Weights of a small transformer language model.
Size: 10 layers, 10 heads of 64 (2 for keys and values), 107M parameters.
Architecture: RMSNorm before each block, rotary positions, untied embeddings.
MLP neurons of a small language model. Each row is named by its layer, matrix (down: output weights) and neuron, and shows model dimensions 496-559. Each number is 200 + 40 x the weight over its row's rms, rounded and kept within 0 to 999. A neuron's up and down rows have the sign that makes its largest values positive.
After each neuron's rows, "raises" lists the tokens whose logits its output raises most directly, leaving later layers aside.

L5.down444,212,182,160,186,238,199,189,200,238,172,182,229,273,226,200,245,256,168,190,189,195,227,176,180,196,178,249,144,230,172,234,214,165,154,238,200,247,207,170,211,268,188,256,157,118,236,240,245,258,168,176,130,207,193,164,157,205,201,197,165,188,163,150,209
raises: "th", "st", "rd", "nd", "d"

L7.down964,142,217,252,181,237,240,191,102,260,104,190,194,186,164,184,214,141,209,160,145,204,183,201,201,237,271,166,143,230,220,192,169,114,241,214,148,183,212,254,244,234,242,188,219,239,220,188,188,272,203,217,213,164,262,153,165,206,232,200,158,206,249,221,193
raises: " they", " it", " he", " she", " we"

L5.down1041,116,231,239,185,264,266,217,219,168,166,209,246,168,250,152,207,230,151,170,133,221,265,180,165,201,168,162,196,227,162,206,163,215,202,219,189,165,259,143,226,238,264,180,177,152,265,178,147,148,197,215,142,205,226,154,200,231,231,182,187,179,126,193,178
raises: " there", " that", " about", " of", " they"

L5.down1637,162,253,245,207,160,179,184,151,207,165,171,217,186,174,176,205,202,213,230,223,169,241,159,161,134,176,201,193,161,281,204,139,182,213,201,208,241,225,199,207,211,204,175,158,176,174,207,192,219,126,189,175,153,206,189,230,252,216,222,232,186,253,187,195
raises: " there", " they", " he", " we", " it"

L7.down353,207,181,191,162,221,174,205,173,173,115,184,171,206,208,205,214,217,220,218,191,106,255,200,230,202,142,266,211,221,230,193,279,246,225,213,195,201,159,119,225,231,226,281,232,155,121,208,137,261,239,169,243,204,185,285,169,141,203,240,151,161,240,280,217
raises: "'s", "’", " of", " who", " whose"

L7.down1709,228,190,107,193,210,255,176,96,196,195,225,176,227,219,194,252,223,237,203,172,188,208,128,258,232,166,202,202,214,228,126,210,226,219,247,248,173,171,230,165,222,209,241,189,241,184,233,118,198,187,136,196,236,265,174,137,95,180,202,189,241,281,235,280
raises: "'s", " and", "’", ",", "."

L5.down457,261,173,291,169,228,215,155,134,213,147,164,171,245,179,203,239,230,235,230,190,152,230,235,181,267,223,182,259,263,255,164,202,236,207,210,198,148,187,168,221,196,163,158,274,144,186,115,129,187,185,227,122,174,188,163,240,184,145,164,217,211,261,229,237
raises: " it", " they", " this", " question", " these"

L7.down302,222,256,196,210,264,217,198,95,267,243,171,197,239,189,233,127,194,190,185,161,205,191,191,174,238,218,168,122,199,165,254,223,190,171,220,210,155,227,241,227,195,260,273,186,232,217,277,223,217,222,230,246,184,135,244,231,203,132,185,218,227,224,259,165
raises: "ight", "ists", "oe", " have", "ic"

L5.down286,240,198,173,171,210,273,198,273,148,240,196,200,217,208,180,179,223,241,105,222,189,172,301,149,181,137,287,199,198,226,174,210,197,239,150,227,205,125,275,185,256,252,246,230,229,220,145,182,124,128,186,210,233,227,196,157,129,271,221,157,249,256,149,149
raises: "to", "ty", "isation", "ter", "ta"

L7.down300,210,158,158,245,238,179,246,153,149,161,197,237,222,252,221,205,157,185,185,220,197,201,151,214,214,241,161,192,256,282,138,188,168,255,197,201,257,220,225,117,172,270,223,202,313,297,139,149,179,142,181,235,218,246,256,134,173,122,194,177,146,249,240,249
raises: " her", " his", " time", "gen", " Biography"

L7.down487,218,202,238,159,189,195,205,192,118,88,178,243,124,140,194,163,208,209,296,183,232,141,198,257,245,238,220,184,187,203,176,215,194,184,225,224,165,152,188,199,165,235,164,217,217,319,176,294,190,228,222,218,174,156,212,204,225,205,217,243,248,255,244,219
raises: " son", "ly", "aga", "ict", " daughter"

L5.down5,188,190,164,247,216,168,199,173,225,92,210,200,217,175,200,217,249,158,133,171,243,161,182,246,262,170,243,174,175,207,133,255,175,243,149,228,160,170,178,152,207,154,243,193,212,187,120,98,226,223,115,246,217,249,166,221,173,236,262,176,139,194,163,161
raises: "'s", "’", " who", " whom", " whose"

L5.down249,248,222,198,162,236,210,197,146,253,166,128,196,134,165,231,162,141,251,204,195,193,131,179,200,227,223,154,152,234,252,240,151,214,178,201,209,232,260,221,108,177,160,232,150,178,227,179,197,211,180,190,136,219,201,170,243,181,169,181,205,201,261,161,223
raises: " power", "ew", " opportunity", " years", " authority"

L7.down1252,196,256,238,156,252,235,150,170,170,117,185,186,193,237,223,243,220,225,152,133,149,154,175,236,274,192,179,218,241,215,202,166,210,177,235,166,201,248,222,189,236,147,160,194,174,190,201,152,227,147,196,158,208,222,139,193,319,253,219,193,193,185,219,247
raises: " they", " there", " we", " it", " he"

L5.down903,182,240,257,212,239,155,153,139,120,139,220,170,205,239,201,276,269,270,228,229,167,164,241,195,229,239,201,196,249,225,248,165,214,203,250,163,160,202,189,225,210,215,194,166,221,149,168,171,187,240,183,231,240,165,207,187,280,210,214,119,244,169,210,198
raises: " it", " they", " she", " he", " there"

L7.down41,178,236,190,168,156,257,213,192,186,185,140,140,263,260,207,160,240,250,178,184,200,299,203,193,197,208,201,148,217,215,158,212,228,212,156,201,191,177,154,234,291,303,197,177,121,208,219,250,221,191,236,166,213,185,248,195,192,258,235,215,136,169,199,261
raises: "rd", "st", "nd", " other", " year"

L7.down595,208,254,120,160,173,281,200,176,194,210,109,212,201,212,185,169,148,157,183,242,175,186,142,215,137,195,208,226,193,220,215,221,173,243,257,215,164,173,158,121,158,180,166,183,249,134,231,167,147,204,172,177,202,193,215,149,106,91,203,243,186,149,187,186
raises: "olog", "ology", "ologist", "ique", " contact"